config.yaml
n_layer: 21
d_model: 320
n_head: 10
n_kv_head: 5
head_dim: 32
d_mlp: 832
vocab_size: 20896
activation: "swiglu"
norm: "rmsnorm"
norm_place: "pre"
norm_eps: 1e-05
positions: "rope"
rope_base: 10000.0
rope_fraction: 0.75
qk_norm: false
attn_scale: 0.177
bias: "qkv"
tie_embeddings: true
parallel_block: false
init: "normal"
init_std_qkv: 0.0621
init_std_o: 0.00958
init_std_up: 0.0621
init_std_down: 0.00594
optimizer: "adam_variant"
lr: 0.00101
beta1: 0.9
beta2: 0.98
weight_decay: 0.21
lr_head: 0.00723
grad_clip: 1.0
warmup_steps: 223
schedule: "wsd"
decay_fraction: 0.565
decay_shape: "cos"
final_lr_fraction: 0.0
batch_tokens: 131072
seq_len: 1024
doc_mask: true
z_loss: 0.0001
train_tokens: 637100000
steps: 4861
dataset: "wikipedia_en"
MLP neurons of a small language model. Each row is named by its layer, matrix (gate and up: input weights) and neuron, and shows model dimensions 224-319. Each number is 128 + 32 x the weight over its row's rms, rounded and kept within 0 to 255. Numbers have three digits each. A neuron's up and down rows have the sign that makes its largest values positive.
Before each neuron's rows, "fires on" lists the tokens most often at its 100 highest values on Wikipedia text that the model never trained on.

fires on: "==", "==="
L13.gate590:143127124103082147115093134118115137173171123121172112166130144091146097113131110148139155130112140103131146085153120099126123084158145155155166158170125111144178125072141175178092154148175066132125152139081133145131152082160122148164095121098143148083156194068096166167104089113118113160
L13.up590:162182153172150136121119194117119094121157107114145142131091108121190100159129132045132091153100142117164098126163165127082127138114151147124041112110187112142146106106062112078115127142116151160127159091109156153163134090047196148078140115124104137167033117114131145131080134135098120084

fires on: "'"
L17.gate64:192157172109138224120143128058105159116097170207164157070147167136124093163081134102122143100146152103161150107150076106083129119134127091150070150122151114103117118150083143101133164188127112112186123110141100131122131111150122166114096138119100153146084087088164142150097175102114150126
L17.up64:119114086186131114118182117132137127147198113162149159089149119165131180156112164114154157134102064146187185213141116080138181132081144091174098109141167140099150186107129215092126082093109184108151074141149160114048152143127136108124142135179126142162060109110146186146114152148167129131

fires on: "in ", "at ", ", ", "of "
L4.gate402:131129160133135117117107122152080106110160165174126127089107168148129066137132149183087104088127123124124084132083148193214149129126137077179112140080159106113206181143119109106148132170032167128116159102156119166043095112133163153081113107120131102098095117134130112105159138128104124097
L4.up402:160132146133106138123176181154117118123161117097165127060153105128071156156134132113131144117098140154097121102142165172157114131141165145166070111116180164109158150117122136153088190172080127117133132150137154083104093138118127124144121127132172116026101154103127110090148115186137096156

fires on: "of ", "not ", "=="
L6.gate508:128166156155108107104119141078163119110119128145070148168110107150136189141166129188122156144119129128089239195184119127116125129115177105147078092127143075129051113128107156177123157151113114157136096183114136115158145115124156188072130110138116116147098132055110113121124173175136144138
L6.up508:143091045128134110097151162141100159177096151132115142105118099118098150132101133141087095092142143130136119139135126170117122137141130138123141153125060134147089089114138141136174089083063140207098090130115136175141097125145106107141146163126091126148064167163121104121096137117177081155

fires on: "to ", "ed ", ".", "ted ", "ated ", "on "
L4.gate15:114099093152135085062143129142099170169154108125112192095106176152101167100132149155124147170155095135200077188121122135123139095151097108146140153131175130108117151086091083125138135137148146093077177163135149161110070142104163187110144156133143088117187062149093104110089072122123189172
L4.up15:101114148125137096104132098085088130126066142082139141174103148148097127126104182199184070186118083152158100146161121158103150200178173085094153121102128100168096121117127069074085119163123166116133172077061100118109118108153108118115133149076116127122198168159109065109108139131140163146

fires on: ". ", "ud", "ed "
L6.gate538:145130167097138152049119094123081135106106152126112090128128164173175133127159105160118200089195146164130143113124143102114056090146150153181145147102119158108128114108063081149043166122117118143126084131168148194085129131121157178102074169086128145164136082117121139125102161112145135163
L6.up538:120139164125094125146160123094116117147093153115147153141076143178117105177152203098103115074183084116174069117133130175091136142172149160101153079089157076151104065086075122099111098146148158153143160147083095197129195169115176101163169109104106175086125126126127106128179157119170102166

fires on: ":", ".", "| ", "number ", "at ", "was "
L18.gate379:154098176153151050052094168145125132153145136131127146140088167123170156086125116167100109121139097099093081073122159157101130164068090152164055121103115063138134075140088131121088104175133095112113110162088087136092107150175113187090137108078110166103150132096131098095099134116118151089
L18.up379:108131127162132121112177151066142101104128063131138097108109088060154206078128108132138151105176109135084125103150151099144091146171142122169117074101114170123119149096124106201106181148131089137142198103171077110176094125172125141110162065156151121133147131143098103107116102058105102106

fires on: "==", "===", "|---|---|---|---|---|", "|---|---|---|---|", ")===", "Result "
L13.gate452:169150102170136122110159095119099175170093152145140085146123113157111142183159107139203082089086139165152184116117070149169191110168111157058093088094148188103086054114139090156097139137108129171093093106106114126143126143117132106148179114170111152119093158104126114116088134098089162141
L13.up452:152119135087098123153162143090088146152190136123137144157126150159107104113127094136148114109074131160141075142175090083125176100130114102121163104152195155092067106075164143111074163082156130125140127129159165087156142157122072121116159156147147178204041131125123097118154155113134145209

fires on: "==", "==="
L9.gate592:131144043133183123128109155092101171150141146179189143117052130052105112138137095142161131076110132137149134095168073112159122127094140128121048149141067172143149075058124107074143145140147167132151134101194123144072170101098122135115094199127076125177093137148149156203077120109066157155
L9.up592:122119146115154148055144120183122181159158154108097168120057085160117139123129135164144136050144147141141112176225161126084096075113125151128086097106130166163148140080095145107099161131078119098143191108159075101140120179155160112096080165134099112137181098093140127149071143138161092146

fires on: "\n", "==", "and ", "& ", "\"", "Bar"
L17.gate309:120130136191103157131123151157082124099194158225156099197129142160150076102149088138138143065126113141129092067168117187133171103106123166147137124133125118095160155102084041142131136140131108217108150186105143135162163137129159119120088122099109078113125078123143171148157111156136087112
L17.up309:128154059054162083204145210149141118167157120075144119100077073126104095183126059109172120126167138095139129115146142155180161134107136160043148226152128095165133145088122097176142143102141107086076133124089142147109106059103143190120116110116078080155157170109126136087067136109160140137

fires on: "to "
L5.gate773:148117132171110134180144108121095144082175155109048154151147196151071113093086195166136104132133131112124194139123153112142094138091092134177090186145150123091144129108078080128066145142099139156125137108103155139110083186160141160121105180100171160100114130112113111092093142099146140110
L5.up773:116137108179130108151121099134094132128120068142132160159085118152196140098184157148078159166129153116133126105144078107133144142108151169196066132145117120142102129117152124095121149136133182120114126160106119155088150116167068025114141111089094126093111168066154135150156099116109146096

fires on: "198", "-", "201", "of ", "196"
L4.gate805:057114177135206142130136103172120105132119144090129095157160101102139153090134131122082082104171159154110175113119104139107139133158088165143140145120141112080125152180120158123119115141092160133137116106168159109142158115085151205135133100110148080066137166150159082176165141180152105134
L4.up805:141115197147114146154082084159169118105085125107152124161183102099168159104135117148162110136167134165135155118176124139113160062129106120110117120156177097146146178189131115136126079098091142107102096162151087122160138078108089182128141110144159138090101141186136142160141179138145121176

fires on: "\n\n", "for ", "University "
L7.gate729:107159148135062136043163152130100117086112151124143174110149086147114129159107136179121127091160085116154154106072115146017191148123136110130125113079146112114138109059101102114110092165119163110121109155127125162118183169134080096158103122117172111161121111140111129171137128180170086123
L7.up729:091110123145132173136058151141176094137160181198178137092084136140109122066181134196154164098165078165140116117092090162134108103114139106134165150117151166166084092149191133188166083141078179126130133082084120150173133085106158115136079094120119211129116144148098177164100125151111124117

fires on: "S", "s", ".", "and ", "| "
L17.gate764:118113151178160067150126155127112148134129126119145161138137115149093186161141088112170144103110133150137110095147165086137187126149114074122122142116084128152091106154119123084121164142134099153195094167119121120076156129115182212177095162137101110112078143159181116148120194133075103117
L17.up764:120076121176094140164152117109143145110135132120177135161096061109120178107119152144149195122098160187179081087094128090168068104127119146115140122162092138192113160137225144100155133127121167180104117132151154165101194114125170096141118143170076148126125151134142133119098146138068161139

fires on: "F", "f", "For"
L12.gate668:100142094131155055126145107145110103123199120126144078107137185142121167156117062164122140100159163057066107129167125107100094118103079130118095105097123139152098130118184178120174110113159120133069103162143153158124119144130200158140149107045120129114125112145110150101126166123114108096
L12.up668:086125169123103102151108145118185081098136100101144111086149087159142076111135123158143156128126133109130135131102118132150067172113152133125137108090178160109058047183159138221161110135135113104080108114066138209144102093163120153115145072101109132065155124154151101133108141177138094090

fires on: ".", "'", "\""
L13.gate558:155158117129081217103096097123142081156124180097142107121133112139119148125107074140105132107181137083106179122124137120080120194145172163069058157078092160113160146167140119139133135167133117136117183095074121140067130174144127132130105106148100154118122116120191115101107136047133127056
L13.up558:136110058090132129157109105156117092120226101115136122122089185176067115120129140126125112122085137189103149151124178117109109168150135146143155121146165120124101147119137110148141157131193135093125154135123141097071118068162119150109100111141121135141126080161157137100135063175179107136

fires on: "|---|---|---|---|---|", "|", "|---|---|---|---|", "|---|---|---|---|---|---|", "CA", "|---|---|---|"
L8.gate316:181087128174131142116086180115104126126090183126139134097080161172094128103097134077140110142103092147120135095197046123169136148087186153123116144063091182131085069168128096139132162147142107153151085132137155191149122129091208112084112159156128133131111121116115152125118152108074171177
L8.up316:134127135154128112173142153164166134149138134125148132082145142172150055155099159200125083104126171137092114135167135050141132107154125096097164194147188137096143105118080139099123170100175180094074132091155100154140102157198126132098129136144146109124106125100105115092101132116088083126

fires on: "to ", "and ", "her "
L18.gate790:153083077155115113093100102094113096153121123114127137168167153102083174109144015100147105097162073107087103176125092138191146137145090132148124136120144124083177060073117118131123166091167139125106168112152124143131170124102126058156089128117150134125122150108123108102127149126119154125
L18.up790:118114113120106098092104174073104130082161067151135176062123088080088170122122113113111106136101170162166083121114090134118117148097106141084110108122144120140141135132121064098102105168161077133136174135112100071126121156145098143148066100081148075137159138171155079131143136156190154144

fires on: "\n", "\n\n", "a ", "| ", "\n ", "8 "
L17.gate642:084107086115127133106175160124141141138148122150099097148115099063115131142121109106091153104092119142147151130151132155184138099124105165099126136152075135101137124073162118094193125174110107109140148139135120170111137125135124162118110116167152139139173130078128127126114142174127063165
L17.up642:124140162225093107150144143121188054116139133130094064215156086182179113132107180114141126105143094091110090147064105144132131168111146091070131104107145156203108081121145186133141121120134100126117122127103144123095107083122117157132090090177115123092182120132101108127131153154151150067

fires on: "200", "==", ".", "201", "==="
L13.gate416:164158102143100149153084143116094104085120125177099156132179160108157140170119089183074174112117130086123114171106122134101128135118051143106122157121111096141113187061142096133130098156137133208053139140115139157110126091147122154121110167137183143068130087061113087062108137182121156141
L13.up416:069153155108122211102109150117184166155165164111123141100126100124173135192170140171132106108185071197159096041145159102072133104097112083167115130151106138169090100102142106135095132179156139144163131113116098165085145137146130163134113136198126140183147154143127115167170156125059150153

fires on: "m", "'", "h", "and ", "ic"
L13.gate522:108108121165156133126117096114163141179104117118139108112125083144139166120150122178125162048111158131062068163157046089152065180124162161112179073133153188149084070075119142119113110120082141162178115160142139140160072161106106093147125124089081175101113145152133125113077133115142092150
L13.up522:113122146071230154143110128114130092105135037145182142192204105121161205113155125133140146121055135154174127142170115101124155147129105128053204099135107177118117177180089079128120157117117076084084158092174150081108099114106143162145133163139115146114102118119097165103131119152137112131

fires on: ". ", ".", "was "
L4.gate362:099120180170105113088124098143159057178085204129086161153189104123145124155110177175118107125146164118157091091123090166110107116153122122179090106064118156137137184094104130156150145096173096062136100099072071175088075112190188122072071088095161156148100083111122131121116095121146150155
L4.up362:189184171086097118142118124090097154137113094109156156141088181151120129157095081107117076195112091066123131116130141075112094089075112139125138149101141161193111114143159131163126135177085118132118124136169154170208167102122146163101120155084094140126108149135117165130092176110138084073

fires on: "of ", "h", "ib", "-", "i "
L6.gate645:112173134117142122157141156140111174087122053162137104166158133118136147089085080171130190152169127091073158165127081115107106122123091108146142069107078152086118142156133139180117121111075129138161149127158134099154222074075141134102150150092098105134145151136087084154110111136132131140
L6.up645:173128150132139135119113120185147099132099110116154152127111129135118118110166067146147116153192154097177115174131138159148152147160089156113141098137183139148116101151148145151164108138214165109124075145132115117089129088161144136135122100099188117136156149144122150154171154082076112166

fires on: "==", "==="
L10.gate579:058161146101113150090137111134117138134084164112126145117063115134111128136150078131163171106068090158115153077184108132136099092169077095127141199155107082120146150091104124109155130196131154209143097087089144198187138120128142123113146159149132130147180150167136161078121201083147105159
L10.up579:173153129152115145141100171134118104160153081091151121135103131130160140116060117117122113112140116087134173099173092103049147121150111170137102074105100117125152120086164140101089060149132124176097135106066151082122127125132134144113107103163128108136084110169109104155154135111122125071

fires on: "Early ", "early ", "High ", "Jr", "Ne", "American "
L8.gate619:138135131087181095178102209126136194135127102129072191135117150045071140131162138176152115095101165185178187137208117098130097142104108180097101136149150101071188079158146129146067175108084170132119100154158142102207159095142111175115111128102175142160093155088165075139150139069116143146
L8.up619:167140112112105099120173123059129125124095123175131112126145163123125169174093106157102147115227165137115184115133105132124090160157164090127155081119154111084163158138122172134125130126158055127130166120100136129138206115122151122113102138177146155057090156118130094149124125136111168147

fires on: "P", "G", "B", "F", "K", "b"
L12.gate265:089134125090144083093104132181123109155117128137137199075122118168062197103164097138128210113176133061088104121142123099126045102064148164128089128138147159117118154110099047148125141122107119161081128166133186116101166144087186141097128086006110136125134151125132103125148105143110106132
L12.up265:078152132109103106128102153142129255124123088097105105184122118130135101123108111096159169097134201141163095145109172196118088081119100156147153114105088118129108139125122130168133159129139157151105125137104105122145087094117129131151040109103104152138103097072127130114160086116134080139

fires on: "for ", "(", "| ", "in ", "z"
L6.gate336:127110132252154098120144141160146150138133145094159161140106089127121107075184079118093172125154114165165094118101180109089174130126116115152122109149122107140165119137071130172119155106141107158172160118153138156129154114149185039142152091138180062159132133121122121172135195117141133117
L6.up336:118133114095160174176091053104147117116130155205093147138139109105109098050157105106122147146141159144120165138125093074095111063118122099183144090148123168101088103139136155132176140123133212130151136093139075199143168158152123141168163109104142116124100113147148096166103118155184151154

fires on: "of ", "==", "B"
L8.gate363:108098082140152181139150170154137128151120096116173182079113191140155104163194131178139157081121083116166102109084143158135110113034090138120089160180074081106141104092115086159138097151124113204080122129108170152132131127173181169105040048074107116206112149089167114190123088135128098183
L8.up363:149121053069099098134105116137098119180158137141067154138117085144155109115138127166133151150117110162124096071159108126068118150111123140143131133144089154198169149091146166161067072155116097119117156140107147103096091143125035142121106147189070136111132136092077173114121111114150084117

fires on: ". ", ", "
L5.gate530:100114126063079173103126099124152118122106100208158175120130142150169094147186151096135136136118178102163075129129112139126074037107088133085176141152109137119149110112134137126098132136084138103183129189120128124097145077135127246138117171073170127143112113126096140146158121124201129141
L5.up530:124118114109086129119101159092151050129076164108087121131143163133163143134172202095185107093104129064171166123110105168139128105100119142118101137096135065120129129118132165120142076083121159140154085146110146154128170142160110112169168104095155082154123121172077156145165150128144153195

fires on: "==", "===", "\n"
L17.gate272:098125145100081124130142055083126073100170146162107151115100098161117097141104177124071181143140130068137091126136103127103094081096120070104145141145091154121141100069085129115098120154171145173131068096153141126107158144079137093094146144083122148121119195124146202114118210160126154115
L17.up272:171117125128126105168096127168107118153182102184153146151131091140166097129100113083124220118104141155118120121148138147123167136095116143119094102136107101113129161073202152132141163113107145126141093125100120161094164145092112096103145195121109150141109132134145115100137109107129088119

fires on: "at ", "with ", "-", "in "
L4.gate407:105180092115029113100132122099165096169193135151104120169129142138147180174133080120153050135081166139113151140146125072093085096111150105105062180116123138082118132125189152172141153127136154133083059181153144175078189118121101141102097081091092136133074079141119097109132126095122119104
L4.up407:096142093085121112107126110158152116143113130088135127129097089153129131157094102144053136105089114100147124126133110128122097115076134122186090148120075122093143170063184117134124114136092091131153115156160095128112141090133093136119189147074148076127059151108137147088130099130169114170

fires on: "'"
L8.gate663:187143154140083131112125095167157090202141133141146102146141147041097146130114054136152089140151120118088134122157105104111091080111148158157133145154081172089131159053065112157139155135079129132100133124082160106109174161187107095129123116103068148131068114100237130113108202109136141091
L8.up663:131124117153106124128138087098120122127184067166184137138130121150128139114114079099139180147153115132153134143153090150136125118072137089080162115162083162093145125085142133176174198106142148094146138092147180108034161110088207203099127079218145058131079100128145139115146120135118096158

fires on: "South ", "North ", "Central "
L9.gate764:145143144118140189095099158116153103090104158116149188092189175156120108198112113165131168153133102046089138067183089166093151098071125172112113162080116116128200146183091124118139101139085161118126117152062121150120138156128197127173153135185100105173125159126162128172136167101089085089
L9.up764:172198158097193140179141173141171101044138119092071098131113164103121110140124132196091153055153144075097134108119182114156128132195117171137159098154094147154122208182162180102125100133089089106130114151140101141105043112099115157140106136186139120169136127126053124172128105095141149111

fires on: "\n", "\n\n", "to ", "ro", "og", " "
L17.gate222:148110124075158122098080162158114138122138156121081125096117081123143137129145101111139107189105123094155156119133191179125098105111083099141162104184062087080077097134119069158163164164135161174081197140126155163081095125110150165116104102158108191069163150160111151166121144131137153106
L17.up222:139114104122093132172121167098121101127089180117141107144150124099124145154162159132118155159086089153120107142076091102135154107047104112141150121106150147149083153108140103115154119165059135161122177121075182130076169084173118207144124090106175132152098111159110079089144187087136130124

fires on: "on ", "against ", "om", "\n\n", ": "
L9.gate438:132135153105112100080105119117132088156143116136042169130161145146117196134125140175133099123141141138135138115136093083153127110173024156161122121123136119130054160111095220145076123109150122134132125137114145127154151069108035106071099132105155095218112123110093140147123141136108183149
L9.up438:126129140132121154067129169128088108126192198073140107175138168167180114087125099132189106133171153118190168123147069118153145112122116114137134153193132192057129128086179108149139145127078182115096112119146095148119114139179141163064195132123186201152119113121145096097135102106202185091

fires on: "and ", "ia", "out "
L5.gate490:158111137111162098104158135158056134106140116090126130119118144158121143126168120104153165051115135161135109100157188057142185110141130118111091198084159183095150140126137147086139172177118158115136124180111183124118151133147154098144094098136114166116117086197180167075143084131150136138
L5.up490:128124109088116169174116131113140102103118181098118137102076119125109137181177047171112114107140126110148128124118170163124112152124168104051150123113117140097110142097190158146097114097125119140102093120128091151137156146033045154130126165176124118136077160122122185117113143124090159218

fires on: "into ", "Coun", "in ", "comm", "private ", "appro"
L4.gate766:142084090082181108131142140128130167148168110083121070097125138069091108143059135095052149090054127092142148094116162128173049137158164119088105102098146097116123191136125115084134106126086122105152096116153115200099084156049134108113107165130123094167103056143109145131133107071110110147
L4.up766:088125134096097120164086103134134149073171131130093071128130080115074123106115101104111103172080087103136119109115120186110091098131145159146145086094173130156174155128137154079097104139200122120080159155124116156127159105135195111159095159149091177146068100126036155138127144137168139142

fires on: "that ", "to ", "-", "th", "using ", "ph"
L4.gate171:065169158117129139190087095148123118143143134140092131159132140114138126192185160146182087077134162149096114160092108143101124123059105113112085195151109161112107131142167077125148111140117126152139128166094176143113095223173073127080162071147089163180058127155108137132108131108177130084
L4.up171:104144165122116136090140146111103103108151109149159166111165103157114104182116163162178145107113113137186100137183070114134116141080121173167082206167142170141147155126142081088141127163181152116127125156162181092142113184192143160093093121107182151109096154149166074146104145079122172141

fires on: "at ", "to ", "in "
L5.gate544:110157154122184203147124134105160142091121104201119125102178204139123100119115109151091130115111053134160092119158122149063107139108118115157034106208134074110141171087134157122117154185090159107118133164118138176170087236151118134168162119119122155129120103131124135130118114064145170123
L5.up544:116139109155212122123194143126126090146152080097164125196063161174146143129076131133095122137203060132171110118136082142144146110111083144178128092082104166118128102125099072116126132097189132137109198140117101160146094160157109150160108133081153119140123149156163098103141085099117183142

fires on: "===", "==", "|", "|---|---|---|---|---|---|"
L7.gate516:104135131153146170137129129096108113123116162150083153139165088113114101198133087143131174089112125168180093096146097146134146142122145104131140093146086106127144146050097153130120140159217147115127127109126148132108196146130185107127183165095157109077141119129164107153120115132097103110
L7.up516:100124094078108163145068135109122124131142136157121158108110177128095125176111114150085081125070124157163187117125105128172099099125142130106104100176108212085144049106096152134093137162153125180161097159126079170059155154111100116099091138216111114182103149133153152109109109139110131167

fires on: "==", "===", ")", "' ", "== "
L8.gate791:096146150180163142161085214134132152111109119093162132131126149136094184107145069203126146102105124120112128140154144142099132070156074130109093114094140170120172123095148123147055199185126104180172137121120142156201187123096083094103175168122140166143203141138137128180118189115110135100
L8.up791:124121142131114088120075084126131081168136047121081164105100024189134128122132150134130155105148089207098135125109100142140150123161130099153083181159112114150137103089099106063120065149123101086161134171106079132152087085160170093104169136110133069145103113173140205183175110099116169163

fires on: "National ", "University ", "early ", "s ", "in ", "Early "
L6.gate658:122084169101172155129145126129109145099109124162096125139138105159109137134126175152047115146062196120152118131179123154151118072083108124156064199153163139150206139110131187095129188137148137103132102117186096099148125089123093200096139162124105147147068165114112109187137162079062200123
L6.up658:133118100144162128100094156047133129112117129138162135100094148068113150099119100162159136115090115121174127136140143102130146134115186127140179155105106137138176119130136162149113058136117164069116111220203113160153169104149168176128093147086123150075108151114106155116197164082099137141

fires on: "in ", "by "
L7.gate150:099148075134115120105117137093187133130119168189123122160057094116093089160065111110165076081125088117143069141152149179086097134046156149113146132113134147145171164088146121098103080156098107131129130133139077154079213133112131138046116133088147093161096124134142122124147142120135078114
L7.up150:051146121111081116163131099194128157177199178144182119065101075144114110128096065174121204103143107102121103086118144115149111126133145175161139110075118098115130192110109114115105153141154170114073160198125112110098151056096127127094157122123143150121132121122091127102145085146127152151

fires on: "and ", "& ", ", ", "/", "-"
L6.gate666:143155084119124124159109133081144135132076136033126128150097132173159121089098146194163128120126144038109111161160127046120128131116167095098140207095098165122152179051136157110152147131119135124230115104109129155137150071127158104143084127127113127155132166060131100081111142134136148166
L6.up666:132162115159069089163128152133109088148118093149155060107121079089132169155166132154139083056189208125141186164096162121121121124174130090070104149168125140103127136118110169122096108132164163124129123164141132158071126153137124140175116124157183104130082169195172155159122157133110071160

fires on: "===", "===="
L10.gate111:120139192096116219166116085157134139152167092125134212143100149110155104212133158149116158118122145113101092149171078106105113105120138140039119086173149113073158118100053102126129111122096124116164120089122099123074141119128160191100103130191102122128194137135167104128107155147085159118
L10.up111:116138129072135124122088142134171124134151142176187056157152092088052138140158154109139111115111111095164121081171091174161156166116137156132143118154072151156139191101158175085110104232103180077076140135089149149083167131129144117126143178153141139114106147170128057146073077164116122092

fires on: "= ", "and ", "November ", "): ", "The "
L4.gate399:120133158120154105105106172140132153160127106133096103146088165122148134095123103130081109113115133144117166149077118136118129135165101086122037140087145183068197109124130167173128146111110089146150067146072075088147104159115146150132144134076117153126096113072134164049128102131086125096
L4.up399:145102135095172116153132108085130076101090183131134081128128112098167148130113100146103125163158156092111119142128152146138137102092126163136157168117106135112104130161123196125105137170138075174096064181038120169084139143075085125112124226125122117124147166096176155166154153161135142135

fires on: "which ", "==", "where ", "long "
L6.gate465:140154075190142142087107116100139103130135093128163082108102128124118152162093111096127133137123150080143140072169096123108199167125150097158164104127091096115084083109122105136116135131092128107149200155121087116098158113160165176102102120170056157142149104191100074188153152109164204190
L6.up465:155087122087167159059121118133089126166103098115125169163107116141087175102138121122129108089156139166120160127128184107033119082152105102113113072102098122190151115129078110163134184188104176152066168126126034130145105210180122141075179122151153130135152158117099142148112135124109115133

fires on: "===", "); ", "==", "- ", "× ", "• "
L10.gate748:084127113132143120133120098142132131147159241141120144141115094190130092109098047146100132153175055129124145168157114116106179151137182101073124121137127149136104137136116164129072139138181099200139090131117168137153173095109142152131113146124081175105183111109109168126130154114114102087
L10.up748:099093154114148147121035060191148177127121093159152098123116182071135139158129144183120178114134137215090131094148168095147167144078152099131114184145100128106128111051198126165080090159120136130148125106118099125129101147116109112122134109166083108134191140168145130149088135153132115137

fires on: ". ", "). ", "would "
L6.gate139:159082202075113167122108079145180117143106144114106138082102164124128092213110137154164123103115139076149134110104120119128100154069143097168101122116121168120150162144112045167081202168124155111088129207111130199046069122145158107100086113089136126106138115074134131213099127149139116146
L6.up139:178120166087116142087089138103183083103075123116127143170135127115107143107144141099156129130103038116080112137092109154073133127122156065131178165134099199131128145129107129075143156149123128118130126156117093185120131093153174149088125105131139136138162129139194178124116126140104097172

fires on: "to ", "with ", "up ", "up"
L5.gate480:180176127091088147175099154086172159041100095176118101164132125131121141130116117134106095100174087116112130110138150155114114098129084162168132192147135134130063128125104130129124108085069120131198111211111113153109127099125154101171099103113130167127070141145138128167128093116106135156
L5.up480:151052099158136197066135132080107077069148108177105107139084191170109137078113151120129160149140191122148138131105134168110137070120112117144148123109117084084108081128086148126111163097181149157119147122141119122162154167122144128151116155120089132130166130066087132113148147117132190145

fires on: "==", "most ", "Most ", "to "
L13.gate333:104087152063142111114111135109099118117149138197109143126111148111123109150079121099105183084150145091132081122160106145120147146060113128102169139123137201174060133116117133162100133148068116116096093125101118094172140150061215141134093095090100154089132139124127080076127175126074140135
L13.up333:123147088128056115120143096144108114112136152140156135153154212123169157129126116147139181094115127157128082166130120108181148134131158088202085072154104138200147124116152152151183097169120087118113138110158123135139142137102158058148108120105132133136197132101186103186095174072102126140

fires on: "===", "==", "District ", "Kingston "
L12.gate295:137156100156085199150106130086130182116096117162128124133128125180111184167122131124144068139100156124105145140140102099095119108079127174103157093110106158195168104088068128094094128142112094147131082146123161150142157088136128157113132147157179140097128135105159102127128150150062139178
L12.up295:127143086098160122085090152137201160091150154090178127078169176119129147112116148148140102107170161146104117043128133110085117012114145206142121092108128137165077145147165168093107125172118148114133115151152074124112139056110132187147132168089140161114125095108108117142167108160120116139

fires on: "are ", "″", "://", "are", "being "
L5.gate519:097139118106108114094170091128114182138093112116132162116121196157145143169095149153160088110157091143103141133097117152094129171100111165184106140094110125143130150186136112162119092159087193122120137150099115121142186147154119144132133132213058133128149095117092070077125113139173141071
L5.up519:162101101117145074142120123111095153108131147167107089101106128143099137034072138175152135171134091119156144103054119169133120117121146109151093141196094115108119144144145100145145146116165080156149081131089077145116174156099120168100146123104099118122190149181095066153123082103106157114

fires on: "in ", "du ", "on ", "at ", "Die ", "Le "
L12.gate233:165161132138083146066091139107126131185136153105125154114199125161164145085135081178069185108175099103111093168147145068125121126097145194148123111126123109137139160093162095168108152193110173122141126029170174121176163130138119148074177111150144146122189149188146113168150080107085114133
L12.up233:089162175153184113188195132149154148086100119141076109095123117095063106114109093191114081123117103136124171163116108115117142068072135195143100104118045205086135070039161165108171137049180121127104080170095128176173143148118133169100114146097139093135124141135182169106170162104158111154

fires on: "2", "2 ", "3", "3 "
L6.gate568:155171115158123088199111189108168097126135109115121093122197109193110135191132105232190083120158086116155128133084150151043124147118087131105134124113083110130134091123098148078139076141117118115118171073162150154130078129150084139150091102079193126185151049126165126130116151087104157164
L6.up568:148126167107139094059160123068129119122212134140130125151138176118132170143168178120148128138151114095089152108093111112101153141064139104138120114156116089100154069116098118120139091124071186099114193124200100135081129123122108153092130153113183101179181125173131116129186167100103083131

fires on: "of ", "and ", "in "
L4.gate626:159108125099143160201176115113161113117095054119159158168174173122075122179148105140125118122109136128091111177167104166168110120090138127123161108072129085130145099117119101163193132149112104161144180101168206072089160160161142146142125173088171113213139117069118079145140108139132154134
L4.up626:115125089075086134092118167161072088161116171135080103131089096104101188076140077098088122062148180182168115116072061150156138170110133106140090126142135157157121124139165121131088084127113093170156082182145134178108122146140084098171136087152080156113102127112124129159116109113251105114

fires on: "4", "5", "3", "2", "4 "
L5.gate694:146115139116101103161113152074120124168070122155171167097138154081156072124130135123172138146145121122093161113116086157167172118110135123040127159122104084178125051104060099080141143098150188131119117174164133096126151168127052098159087108114133128126074098102140132114216217133144111157
L5.up694:112119097120108072104112124103129115178148095161153153159117124199120156126130145122145185165119140098091144092139137154078158063092120186140103122106154068102116059135114139097129155156111119161110170108094161165091100088204119160109163165108123108176133166182068115091155144106116080143